Weights of a small GPT-style language model, trained from scratch on English Wikipedia: width 256.
MLP neurons of a small language model. Each row is named by its layer, matrix (up: input weights; down: output weights) and neuron, and shows model dimensions 0-63. Each number is 128 + 24 x the weight over its row's rms, rounded and kept within 0 to 255.
After each neuron's rows, "fires before" lists the tokens most often just after its 100 highest values on Wikipedia text that the model never trained on.

L3.up468 [105 131 136 126 133 171  99 128 154 111  99 147  94 102  94 120 109 115 126 140 126 147 150 143 169 151 179 123 137 126 151 132 114 112 122 126  95 114 126 133 113  96 108  84 123  93 115 141 169 178 163 141  76 149 166 166 122 153 136 118 167 127  92  78]
L3.down468 [140  92 135 137 113 148 150 163 150 167 146 118 112 154 125 106 123  79 142 117 127  92 142 130 174 149 100 131 152 108 120 120 127 121 103 114 152 134 147 159 167 147 150 163 168 114 134 100 166 165 163 120  82 161 129 159 123 116 117 142 132 135 125 126]
fires before: "==", "The ", "In ", "== ", "==="

L4.up648 [126 132  96 100 144 137 125 100 143  85 127 162 153 211 145 125 174 106 152 112  93 131 166 122 163 121 137 146 139 134  91 131 112 120 133 103 124 132 191 122 140  92 103 120 127 124 127 134 146 135 120 110 159 114 114 117 126 120 129 136 130 161  88 134]
L4.down648 [128 142  89 108 142 140 192 125 125 122 103 141 133 151 124 117 148  91 188 110  89 142 132  93 150  91 120  99 127 139 106 100 128 126 129  98 120 106 191 144 152  95  92 118 111 113 120 118 139  73 100 112 125 147 134 110  75 106 100 129 170 147 109 136]
fires before: "ile ", "ose ", "it", "th ", "en ", "at "

L3.up455 [100 153 115 125 160 155 137  84 100 125 149 121 139 132 125  84 132 142 170 140 110 122 139 168 127 155 136 146 117 160 148 161 109 114 127 149 153 135 149 150 149 114 128 113 142 160 144 142 171  86 110 126  88 113 119 103  98  79 119 145 165 169 100 138]
L3.down455 [103 107 137  71 152 138 123 111 132 117 147 138 129  76 119 135 115  95 151 114 138 139 125  89 143 109  81 144  87 146 128 113  86 137 168 157 125 121 206 119 158 126 133 180 152 125 167 112 133 106  92 104  88 115 175 132 114 120 107 129 139 120  93 116]
fires before: "ile ", "ose ", "s ", "at ", "y", "il"

L5.up657 [127 162  96 147 126 141 145 105 130 142 130 121 115 155 135 157 111 132  93 127 122 125 175 101 102 124 141 131 109 159  81 127 121  94 101 150 135 126 126 129 158  99 150 103 110 132 119  88 148 136 138 136 119 161 115  82 108 115 111 134 145 148  95 146]
L5.down657 [108 101  61 169 130 125 115 119 100 136 139 124 158  88  77 105 115  98 116 142 137 109 155 136 116 186 114 126 148 152 154 116 116 134 128 127 135 130 149 113  93 145 120 137 158 154 123 133 167 124 150 129 114 112 113 167 152 112 125 148 123 144 137 130]
fires before: "ed ", "al ", "er ", "ation ", "ing ", "s"

L10.up536 [118 129 145 130 145 125 120 110 156 124 123 134 134 133 121 148 154 176 143 137 147 132 105 112 153 129 105 139 118 150  87 151 133 114 130 170 130 129 138 100 110 177 125 155  76 123 135 147 161 130 132 108  75 171 109 131 158 170 164 122  99 118 142 109]
L10.down536 [177  86 138 150 129 182  88 138 114 132 123 138 105 109 115 120 139 149 123 119 116 130 159 132 109 146  93 123 117 144 140 115 132 128 130 112 145 124 132  90 108 137 146 128 154 154 133 170 132 132 165  98 126 142 132 137  73 123 113  96 115 125 126 120]
fires before: "\n\n", "s ", "ing ", "\n", "ed ", ", "

L6.up496 [ 74 140 126 115 133 144 105  93  64 136  93 137  88 135 157 117 134 121 147 109 149 146 103 108 139 131 131 151  94 124 125 144 131 123 107 133  98  87 145 145 156 123 127  98 111  92 125 109 141 145 168 130 142 121 133 128 178 116 184 117  95 113 111 106]
L6.down496 [150 182 169 134 107 136  96 121 124  92 152 157 121 138 138 142 131 147 101 144 134 117 150 115 140 102 138 152 147 161 139 173 131 132 146  98 134 110  95 148 123 111 109 194 132 125 129 127 142  63 126 151 130 145 104 110 117 134 117 117  99 133  56 133]
fires before: "| ", "|", "(", "ent", "as"

L5.up943 [ 94 149 133 131 136 102 172 128 127  78 153 161 131 116 108 114 136 124 150 116 130 142 128 130 132 172 123 112 110 143 135  93 136 102  93  65 165 144  91 130 110 116 162  89  88 134 114  93 144 125 111 184 146 138 120 102 128 151 127 149 108  85 130  93]
L5.down943 [108 147 140  99 114 121 160 175 137  86 143 153 120  81 133  96 137 123 124 130 132  97  90 114 146 184 109 113 111 120 117 140 119 149 106  86 105 163 138 158 139 105 136 103 136 162 138 121 109 112 149 169 124 144 117 128 119 135 150 152 126 122 162 134]
fires before: "y ", "y", "ical ", "e ", "u", "ow "

L10.up139 [100 158 152 145 121  94  90 129 125 124  53 137 108 110 132 134 126 151 117 149 159 130 161  89 104 151 165 132 144 136 116 123 118 144 149 159 130 122 108 122 113 157  92 101  93 172 137 108 149 148 116 121 146 136 123 166 105 138 108 119 152 112 114 133]
L10.down139 [103 122 134 100 143 112 112 156 134 107 147 102 113 137 116 153 124 120 154 123 109 172 134 139  93 117 140 122 130 144 111 152 114 114 124 189 138 103 103  91 115 131 133 146 145 139 149  72 180 128 131 103 106  92 116  98 132 133 106 145 147 135 109 150]
fires before: "the ", "n", "n ", "ned ", "t "

L4.up649 [159 112 112 129 142 144 186  96  92 139 123 102 146 122 112 149 115 156 117 126 102 108 117 155 127 110 159 145 120 148 123 143 120 158 109 100 102 148 134 119 132 112 135 160  99 110 142 127 138 167 122 150 118 146 126 131 131 140 110 109 142  95  84 120]
L4.down649 [158  85 119  98 109 118 144 114 109 148 173 132 119 114 129 127  94 187 131  98 128  80  80 118 161 159 131 144 123 135 119 132 135 112 147 142 124 141 123 149 136 171 133 156 115 136  94 130 141 148 109 130 148 144  99 109 144 193 135 137 134 107 105 121]
fires before: "\n", "s", ", ", ": ", ". ", ")"

L4.up177 [170 124 123 114 150 169 123 133 103 150 147 107 113 111  97 160 126 109 112 106 150 121 168 165 125 136 172  77 105 134 123 138 116 139 112 124  97  95 150 143 108 140 147  68 112  78 121  99 169 122 126 160 147 150 137 149  95 160 100 139 110 137 152 131]
L4.down177 [141 112 169 133 107 137  91 136 156 125 140 108 145 110  96 142 131 150 168  92 167 165 166 137 163 118 136 142 130  98 123 117 153 154  99 125 113 105 103 130 140 119 138 132 114  64 122 147 135 115 124 111 130 111 165 117  56 169 138 160 100 103 152 154]
fires before: "e ", "al ", "ent ", "ered ", "t"

L3.up613 [107 147 144 107 151  98 137  98 131 132 179 130 116 176 122 106 100 141 180 155 125 139 127 126 108 144 139  90 143 136 141 110 120 118 182  70 176 197 160 134  98 137 154 109 125 180 125 109 154 107 116 135 163 129 138 107 113 107 152 128 118 122 109 104]
L3.down613 [137 134 126 109 138 136  95 106 130 118 119 115 152 183 130 121 135 114 113  97 170 132 105 154  97 117 132 120 168 139 124 167 160 152 102 130 102 125 132 137 143 171 149 148 137 140  97  94 141 125 101 133  80 166 130 118 149 103 134 116 125 193 110  90]
fires before: "y ", "y", ", ", "s "

L4.up1019 [ 80 138 124 122 121 160 120 133 144 149 153 135 112 135 103 130  96 103  96 107 123  94 163 133 110 150 135 124 143 112 115 137  92 159 151 135 107  80 128 131 128  87 134 108 128  75 120  94 160 113 101 154 151 105 134  97 143 128 105 139 124 140 139 116]
L4.down1019 [102 131 135 134 131 144 148 107 140 138 167 110 131 145 153  80 138 106 132 109 138 152 154 116 118 122 136 123 121 105 180  98 110 119 109 121 161  96 127 115 130 151 148 127 122 119 143 119 153 113 105 156 140 121 119 112  95 168 107 117 152 143  93 118]
fires before: "r", "tur", "al ", "e ", "ated ", "tion "

L3.up342 [134 118  98 113 146 107 107  89 126  92 131 188 135 130 103 119 182 127 142 184 144 122 102 163 152 106 149 161 145 146 172 121  85 116 139 104 101 115 169 138  68 153 151 131  95 135 196 169 138 133 123 150 111 146 118 111 150 155 159  92 118 129 131 120]
L3.down342 [107 108  90 137 126 110 122 114 116 126 148 158 129  96  98 130 144 156 147 172 150 141 109 167 128 133 148 146 111 167 161 104 132  84 141 112 134  95 164 163 127 113 147 138  99 127 150 162 127 153 153 133 146 158 126 140 105 132 157  84 156 148  77 144]
fires before: "ic ", "ic", "ub", "ished ", "as"

L3.up427 [123 129 140 167 136 143 130  79 107 165 142 140 121 115 117 142 113 149 118 111 145 153 152 128 110 108 165 153  85 135  95 125 100 134 142 102 175 132 100 191 105  94 137 105 134 117  97 130 153 152 125 133 112 146 123 118 145 184 161 100 137 145  71 105]
L3.down427 [146 132  93 130 148 109 118 114 121 134 149 139 156 113 130 134 146 156 131 102 118 113 127 110 125 133 128 141 113 109 162 114 119 110 147 118 137 122 141 154 123  99  76 141 135 147  96 166 117 119 117 117 132 139 154 131  59 177  98 126 131 120 130 119]
fires before: "- ", "ing ", "er ", "s ", "er", "s"

L5.up439 [146 110 141 131  86 116 118 111 160 114 128 127 150 105 136 120 129 156 124 103 171  95 115 169 122 156 128  97  91  98  91 108 128 126 144 133  76 162 127 123 102  65  94 137 123 138 114 156 140 142 125 123 188 160 102  97 129 123 100 132 129 134  69 150]
L5.down439 [156 134  98 163  89  96 116 124 122 138 153 129 139 164 149 140 132 122 131 115 133 160 155 139  88 163 162  89 149 125 106 149 117 140 113 128 133 134 142 150 119 123 176 155 124 143 158 131 130 130  99 159 143 125 131 138 101 151 101  86 149 124 155 127]
fires before: "\n", "\n\n", "e "

L4.up643 [ 98  84 129 113 106 154 155  66 107 147 148 121 111 127 136 139 127 109  94 145 123 191 113 137  92 115 149 136  74 124 118  89 145 124 123 135  98 132  95 117 170 130 150 127 181 106  87 102 123 141 137 126 137 108 159 130 109 144 111 119 153 114 107 151]
L4.down643 [170 163 128 108 144 124 122  98 119 136 137 106 121 100 139 155 160 133 127  92  86 162 184 168  88 171 151 184 118 149 101 111 132 125 108 145 132 156 151  95  99 126 195 147  96 108 130 134  87 100 100 125 143 120 154 131 149 184 151 115 126 148  96 165]
fires before: "(", "\n", "5", "4", "0", "- "

L9.up916 [111 164 148 115 141 159 124 133 132 139  80 104  95 117 129 132 127 132 161 124 168 135 120 150 152 145 155  84 139 135 163 133 164 129 143  84  95  95 148 127 119 118 156 122 141 181  91 119 117 131 183 144 106 155 148 130 108 141 131 153 111 144 114 128]
L9.down916 [128 152 136 110 109 108 120 157 112 123 113 132 135 118 124 140 136 130 107 163 113 125 160 136 149 107 112 134  81 115 129 128  84 136 116 118 158 172 128  92  88 166 128 106 177  99 135 103 163 107 193 140  93 139 148 108 107 126 109 117 150 117 107 139]
fires before: "st", "m", "b", "x ", "z", "The "

L5.up993 [105 151 141 118 123 116 106 112 102 117 133 133 120 127  90 147 126 145 129 152 136 113 100 148 118 163 126 160 145 158 138  96 132 112 139  73 102 135 145 148  96 143 112 172 147 129 122 121 142 118 108 177 195 147 129  89  87 138 144 156 128 127 103 107]
L5.down993 [106 157  97 113 121 103 115 117 125 139 175 141 166 153 133  93 154 188 139 153 137 167  83 132 142 122 140 119 129 131 141 135 126 121 138 121 136 177 170 143 112 151 129 150 153 122 106 123 159 125 123 129 169 146 120  89  73 143 150 167 149 140 138 125]
fires before: "y ", "y", "er", "ic", "s", ", "

L13.up203 [127  92 148 111 138 161 151 138 121 171 135 147 185  94 120 169 135 162 124 103 144 103 119 127 101 147 135 131  97 131  93 176 135 117 139 106 169 104 140 127 165  98 114 144 150 113 153 136 141 102 124 148 104 143  79 153 118 160 105 132 146 107 110 114]
L13.down203 [111 113 123 103 107 164  78 113  90 165 116 157 128 109 147 165 106 137  83 138 142 108 127 167  92 162 140 170 151 139 104 135 109 153 143 136  86 109 146 127 142 101 127 139 159  73 143 135 132 108 125 120  76 126 119  92 129 111 147 120 118 150 132 161]
fires before: ". ", ".", ", ", "'"

L5.up506 [114 119  96 128 170  96 166 112 150 130  91 141 139 136 108 169 122 137 109 101  90 138 111 117 142 147 108 157 134 128 124 145 167 129 104 131 140 118 145  86 107 148 147 142 149 106 100 111  92  96 168 145  86 170 123 145 133 152 138 106 157 147  92 121]
L5.down506 [ 82 132 114 115 144 141 132  79 110 163 162  94  84 142 118 100 135 160 182 181 127 138 136 134 130 128 130 127 133  95 133 140 145 109 145 107 163 119 103 128 154 175 132 133 158 155 132 161 130 150 157 109 119  89 145 130 136 101  78 110 106 140 121 113]
fires before: "s "

L3.up703 [124 123 156 175 135 116 116 144  90 132 124 154 123 103 137 130 133 133 119 106 182 181 146 108 109 136 125 105  76 120 145 139 136 155 125 161 151 113  81 119 131 118 124  90 113 107 124 145 117 193  91 115 126 115 115  87 112  91 111 136 122 130  57 129]
L3.down703 [112 101 131 140 160 151 116 128 104 153 155 123 108 121 142 119 130 147 136 123 131 137 158 109  75 114 111 105  73 127 126  99 133 149 150 142 170 109 115 114 145 127 106 167 154 136 114  96 102 169 129 150 154 177 116 123 125  97 116 156 138 135  85 103]
fires before: "n", "ned ", "h", "been ", "a "

L13.up310 [110 130 130 172 143 133 143 123 137 154 135 152 138 143 107 136 103 108 109 127 153 122 134 147 139 136 157 129 140 154  91 119 146 111 144 125 135 157 125 131 138 133 144 132 143 120 114  89 147 104 160 110 136 106 147 113 101 126  91  73 133 127 105 137]
L13.down310 [126  93 152 116 152 151 178 163 140 145 133 112  84 122 170 116 115 116 125 143 104  78 136 120 138 193 137 130 158 112 153  50 145 129 127 107 153 131 142 104 140 113  94 110 170 171  94 125 114 125 128 116 154 102 113 101 126 117  80 109 111 128 102 164]
fires before: "2", "8", "9", "0", "3", "5"

L9.up59 [120 128  95 104 132  64 163  97 147 150 200 137 139  92 146  94 107 149 133 154 125 125 144 125 126 120 123 101 113 106  90 108 119 108 104 142 148 106 158 129  89 122 121 147 155 127 120 132 113 119 123 144 177 147 137 141 148 182 108 159  84 190 140 115]
L9.down59 [103 147 103 101 169 155 120 146  96 137 134 114 144 114  94 113  96 122 166 157 126 156 154 170  88 152 145 161 162 128 110  58 151 118 137 156 184 114 116 134 112 104 158 151 155 128  94 177 158 136 114 115 157 115 116 156 138 153 150  92 147 124 116  72]
fires before: "| ", "W", "|"

L3.up880 [109 158 129 101 139 133 140 104 154 106 106 108 119 106 104 127 157 106 103 174 164 137 131 157 119 111 134 135 146 147 123 128  91 132 133  46 115  93 119 114  95 120 126 140 115 133 101 156  98 129 145 135 149 158 166  90 137 184 130 115 150 157 111 100]
L3.down880 [135 130  93 104 118 149 121 100 142 114 109 132 123 127 132 113 135 108 117 127 169 103 124 136 162 130 103 139 106 171 145 109 104 145 119 126 135 125 111 141 145 124 113 139 161 103 108 162  82 119 135 126 112 160 130 144 168 143 133 118 183 122 134 114]
fires before: "st", "tion ", "b", "m", "tion", "a"

L4.up967 [136 132 112 129 115  89 159 105 134 135 137 146  99 116 141 131 112 116 130 141  99 164 153 117 111 130 134 101 147 119 162 140 123 107 129 115 128 108 168 161 103 134 126 109 143 126 103 127 143 163 144 135 169 135 122 142 151 140 133 161 114 160 124 104]
L4.down967 [136 160 118 129  99  70 137 108 115 139 103 101 138 166 110 140 160 140 114  79 123 141 117 156 126 163 146  89 126 148 147 114 132 119  88  89 114 138 135 106 127 166 165 150 120 120 117 134 125 184 104 151 135 124 121 156 142 135 144 144 127 147 119 150]
fires before: "| ", "(", "|"

L5.up208 [108 122 106 135 148 135 111 132 113 139 134 148 101 149 162 108 129 101 139 110 120 109 123 162 123 116 104 141 100 127 162 157 133 174  93 171  73 105 165 142 168 119 130 155 147 116 128  96 130 129 136 148 118 145 164 121 120 177 102 136 104 111 133 101]
L5.down208 [ 86 140  71 117 148 102  92 133 121  91 157  97 109 118 152 154 121 101 124 182 136  63  98 119 119 129  59 138 110 123  95 132 163 124 142 123 103 139 148 191 140 143  96 113 121  99 101 130 150  95 114  94 104 156 157 138 100 191 149 109 149 110  91 133]
fires before: "| ", "(", "of ", "|", "and ", "=="

L6.up213 [119 129 147 114 114  93 127 102 178  95 114 140 139 147 153 104 138  71 165 173 157 112  78 132 100 136  90 109 159 124 182 120 142  58  91 117 103 135 133 115 149 132 108 157 122 122 136 135 152 117 148 161 124 121 143 119 112 137 132 136 129 173 132 154]
L6.down213 [172 119 115 131  83 107 147  89 152  91 108 138 155 135 134  69 160  83 134 150 170 158  99 130 122 155 121 146 135 106 156 123 111 118 147 157 132 146 173 148 132 104 110 152 103 148 127 135 154 127 138 114 133  98 104 113 107  79 135 124 111 125 100 135]
fires before: "00", "5", "3", "6", "4", "0"

L9.up349 [132 132 112 117 103 112 173 158  95 134 128 149 133  91 159 100 102 133 167 107 137 112 146 104 117 109  87 110 103 149 132 135 125  92 117 107 162 128 117 131 121 136 115 114 117 164 116 143 117 164 119 151 144 146  97 139 148 127 137 126  76 139 118 113]
L9.down349 [152 111 143 112 126 123 152 157 102 129 131 100 123 140 122  95 111 144 117 110  96  98 145 139 195 141 136 125 116 105 108 140 107 132 108  92 119 143 108 203 117 108 140 108 139 129 121 113 107 125  97 152  79 140 132 110 129 112 114 163 131 125 126 135]
fires before: "| "

L4.up561 [158 148 133 118 102 151 167 131 145 178  84 129 135 120 111 106 152 100 146 116 112 115 116 146  96 132 143 122  91 165  75 148 102 124  99 168 130 117 142 135 158 157 132 183 149 137 157 143 139 116 116 158 195 131 143 140 128 139 120 143 152 107  99 124]
L4.down561 [126 111 169 116 132 172 139 151 159 172 142 140 126 135 156  84 162 137 159  87  99 143 115 130 114 129 118 150 139 127  84 162 160 140 145 142 156 108 111 122 146 157  87 169 153 146 171 123 145 106 139 111 154 120 105 107 108 143  93 108  94 115 135 126]
fires before: "ch ", "f", "ly ", "li", "s ", "i "

L9.up537 [115 151 122 122 129  96 125 105 125 121 160 153 168 135  78 140 152 115 140 179 143  86 137 155 111 125 122  98 128 127 134 125 112 135 120  93 140 108 156 103 113 117 124 172 119 116 128 143 122 130 103  95 119 126 108  94 135  99 125 144  96  86 136 102]
L9.down537 [124 117 166 119 123 104 128  93  96 145 108 136 123 118  83 134 135 111 156 141 145 107 168 153 102  98 115 111 146 141 188 116 102 118 151 160 122 107 123  92 125 143  89 120 179 118 137 147 120 116 165 112 131 112 152 116 141  99 138 126 104  83 114 142]
fires before: "ubl", "res", "u", "e ", "W"

L4.up19 [ 86 129 149 124 137  92 129 135 159 115 142 131 136 151 106 127 143 107 133 147 110 144 113 179 121 142 114 116 167 146 123 109 108 109 146 118 114 144 106  96 121 112 108 160 115 119 110 169 173  90 112 160 119 149 103 138 118 148 130 106  88 130 134 136]
L4.down19 [131 129 142 149 109 101 139 141 116 181 146 115 102  84  91 140  65 104  99 113 128 118 117 122 141 158 183 132 153 149 168 100 111 155 121 109 126 113 152 119 143  95 185 131 143 132 146 175 164 121 154  95 149 136 101 163 119 117 132  95 120 139 101 126]
fires before: "l", "0", "3", "0 ", "6", "2"

L4.up439 [113 112 188  73 127 176 107 115 100 115 135 143 115 139 138 116 101 129 125 118 118 158 142 111 123 189 113 119 133  92 156 149 101 143 106  99 105  84 146 152 120 122 126 101 123 132 122 102 167 130 145 114 153 184 140 112 101  79 114 146 128 111 128 138]
L4.down439 [125 114 159 111 133 183 126 116 142 119 209 109 119 118 107 116 109  83 118  73 107 138 150 104 140 121 112 140 118  99 113 165 130 126 150 129 113 138 121 192 114 146 125  83 108 132 111 126 145 119 139 105 169 179 141  83 125 113 135 152 155 105 146 165]
fires before: "e ", "al ", "ned ", "n", "ing ", "n "

L3.up567 [130 140 115 154 124 123 121 147  94  93 142 181 159 102  75 131 134  68 161 114 129  97 105 166 130 162 144 103 126 126 121 107 105 141 107 100 133 163 126 133 133 138 110 118 134 134 123 131 108  86 121 143 174 121 153 129 150 110 155 123  94  98 128 101]
L3.down567 [105 154 145 158 181 153 125 150 113 103 163 136 122 184 112 142 152 146 115 166 133 139 144 192 126 142 153 118 123  99 134 112 119  76 139 128 154 169 115 152 124 115 122 132 107 115 125 162 115 100 144 121 121 117 121 110  94 135 128 159 103  89 148  97]
fires before: "ical ", "y", "y ", "ic", "ic "

L10.up782 [125 115 118 146 118 170 179 114 118 195 119 135 124 114 123 136 127 152 136 140 185 153  87 174 103 134  94 163 132  96  76 155 138 116 124 158 134  77 120  96 110 117 170 149 141 116 141  79 140  86 129  69 159 165 140 118 105 166 158 150 107 130 157  90]
L10.down782 [149 130 132 101 134 145 109 128 126 119 189 167 197 127 130 110 120 152 124 105  87 147 146  90  99 121 139 151 129 115 109 127 101 121 106 102 120 172 167 143 104 149 136 128  97 147 104 157  96 103 144 137 116 101 108 167 134 151 114 107 155 134  81 143]
fires before: ", ", "s ", ". ", "\n", "\n\n"

L4.up125 [177 148 152 163 182 125 128 135 118  95 174 128 119 137 132 155 110  80 138 102 115 101 134 148 122 179 134 140 163 115 175 138 183 122 124 118  65 107 150 123 121 129 124 147 151 159 114 148  77 148 125 134 178  83 127 149 184 127 147 126 128 127 128  96]
L4.down125 [113 124 123 138 189 182 115 140 113  87 144 107  89 145  82 122 125  95 166 134 133 121 110 115 138 140 111 133 130 133 122 154 158 153 123  89 113 112  98 115 101 127 125 151 120 127 126 142 121 158 119 136 137  82 151 115 136 136 140 109 122 127 156 138]
fires before: "ical ", "y", "d", "y ", "n", "ated "

L5.up758 [121 151  96 138 131 149 140 111 145  76 127 118 173 103  91 118 115 108 114  92 113  98 143  88  64  95 120 124 127 181 159 170 123  89 146 182 137 122 125 170 174  86  95 103  82 133 119 115 158  99 110 158 110 111 102 123 145 144 118 127 127 182 161 127]
L5.down758 [126 106 169 156 125 133 105  96 128 121 139 120 146 114 100 111 143 130 175  91 125 101 129  49  82  99 138 117 135 144 157 107 142 139 160 197 154 135 141 160 129  83 109 106 133 159 113 127 131  97 136 136 148 109 141 154 120 159 126 150 106 151 132 140]
fires before: "ile ", "ose ", "t", "at ", "it"

L3.up768 [153 135 130  86 115 148 104  89 106  84 126 151 155 133 126 146 117 116 117 136 161 165 123 132 133 175 130 125  97 108 123 112 113 160 129 147  87 102 101 120 124 109 129 101 112 164 124 126 139 153 106 110 129 135  87 103 119  94 158 139 128 111 143 150]
L3.down768 [174 120 111  94 102 131 102 129 101 114 144 114 157 122  96 106  73 117 160 173 139 104 152 105 141 157 110 108 120 126 144  87 151 168 163 121 140  94  93 124 149 126 129 111 130 151 108 161 133 154 124  88 128 145  95 127 108 115  96 119 151 114 142 142]
fires before: "n", "ned ", "th ", ")", "w"

L5.up51 [150 160 129 117 160 141  95 119  91 122  75 167 113  79 126 129 156  97 131 145 171  81 124 152 128 112 126 141 115 138 147 108  73 123  73 101 132  83 113 104 117 124 121 125 173 185 127 134 161 124 133 141 171 169 158  97 139 153 141 133 132 142  92 126]
L5.down51 [153 143 116 102 144 126  92 128 132 141 121 142  96 114 144 114 146  76  88 117 148 137 120 132 190 126 110 164 101 169 163 120  97 115 136 127 134 133 137 134 119 103 147 149 176 139 132 155 127 115 130 114 176 133 149 128 164 157 119 108 150 115  99 171]
fires before: "ch ", "n", "f", " ", "th", "m"

L5.up374 [141 146 163 147 111 122 142 108 106 149 110 161 152 134 114 158 153 108 175 119 114 129 153 166 137 119 123  73 142 132 149 153 108 138  86 133  82 117 151 110  81  94 141 103 134 137 111  99 105 118  95  66 162 107 139  93 104 121 116 144 126 116  92 132]
L5.down374 [135 154 120 171 132 130 120 100 113 154 107 132  89 126  89 123 161 137 169  79 138  79 133 173 140 114 145  99  97 126 133 109 146 135  70 148 123 109 134 146 126 135 148 162 131 117 148 104 100 122 120 100 161 108 144 108 108 114 120 129 153 144 131 157]
fires before: "ubl", "o ", "of", "res", "inc", "stric"

L6.up1023 [134 105 160 109  85  97 161 143  97 175 130 167 109 116 134 106 124 139  87 104 128 112 120 101 118 145 145 109 106 112 101 140 143 136 180 152 125  87 159  96 160  85  85  93 142 100  88  92 133 113 161 115 139 115 151 141 118 120 133 136 108 129 114 131]
L6.down1023 [105  93 122 147  78 126 157 115 127 152 177 166 147 151 131 120 125 108 113 142 131 173 141 136 156 166 170 142 132 130 138 130 119  78  98 122 137 157 129 104 114 106 106 126  93 125 119 106  98 128 117 123 162 140 103 115 149 112 122 119  85 137 129 140]
fires before: ". ", "u", ", ", ".", "t"

L10.up65 [153 138  97 137 128 120  90 146 139 124 136 178 154 142 148  82 107 109 126 154 123 141 120 112 137 153 129 107 142 112 130 111 102 115 111 131 131 116 116 117 139 148  84 144 155 135 127 163 135 117 100 159 162 153 141 126 112 111 101 108 120 123 140  95]
L10.down65 [ 83  96  87 126 117 111  98  95 141 147 128 160 100 152  99 127 137 189 154 103  77 123 165 145 108  86 145 121 123 140  87 141 134 127 115 101  82 163 144  92  74  80 142 146 164 160 149 208 110 104 157 130  96 154 137 137 119 121 149 128 125 110 150 141]
fires before: "ic", "e", "ic ", "art", "y ", "gr"

L4.up820 [120 165 105 128  84 127 105 117  98 109 126 153 105 163 123 179 191 113 153 130 165 131 149 182 106 142 122 135 150 145  98 142 120 106  88 117 153 152  97 102 150  99 142 145 119 130 148  60 142 145 143 116 149 146 131 145 141  96 139 130 161 117 112 130]
L4.down820 [184 141 116 164 149 142 133 163  74 161 113 137 117  80 189 117 101 128 121 140 126 115 174  98 110 140  71 115 101 141  96 137 168  90 153 133 153 160 124 172 135 110 149 156 113 128 127  98 156  82 130 100 145 168 121 109 157 135 124  74 176 151 139 155]
fires before: ", ", ". ", "\n", "C", ": ", "."

L3.up262 [ 78 141 106 156 148 112 167 110 159 101 151 143 132 180 130 180 146 121 136 173 146 170 158 125 164  96 146  97 125 163 130 134 105  80  96 110 148 126  94 112 161 109 119 113 122 126 113 140 163 155 137 113 147 141 120 142 137 162 120 110 166 102  90 106]
L3.down262 [157 131 121 126 128 108 139 146 157 134 141 130 135  90 130  99 161 128 175 118 117 141 143 130 116 121 138 153 129 117 116 161 138 135 122 120 117  89 131 108 103  78 142  83 132 108 112 146 124 129 147 167 143 144 141 139  83 121 118 133 112 113 117 172]
fires before: "s", "s ", "er", "ing ", "ed ", "er "

L3.up115 [143 123 115 147 119 146  90 128 112 114 123 121 111  96  96 161 134 113 136 121 122 145 134  93 149 146 156 108 117 119 134 144 101 113 151 111  95 107 133 154  96 108 118 107 123 148 139 131 150  70  85 137 136 140 111 188 128 146 137 131  98 136 140 109]
L3.down115 [146  82 139 162 105 138  65 158 130 143 120 149  80 120 134 117 131 172 159 137 140 113 136 103 125  92 109 171 143 104 107 154 144 115 107 130 117  93 105 145 121 147 134 141  89 134 131 138 148 100 126 160 122 146 108 143 123 162 160 137 124 171 115 135]
fires before: "es ", "er ", "u", "t", "al ", "ar "

L5.up258 [123 152 145 138 155  89 150 114 133 134 133 170 136 156 133 134 140 134 131 143 147 126 135 200 122  88 155 102  62 141 139 105  87 127 124 139 153 119 138 156  89 115 154 128 114 149 131 139  83 123 125  61  79 161 130  98 105 153 132 103 174 134 155 110]
L5.down258 [162 148  87 118 121 129 137 123 128  95 107 150 121 121  98 123 139 132 186 106 117 150 117 160 124 125 119 143 136  84 135  75 121  88 128 142 152 160 114 159 175 141 153 137 104  88 158 176 118 121 129  95 141 137 181 122 122 142  90 100  82 116 139 139]
fires before: "ic ", "ic", "ished ", "ly "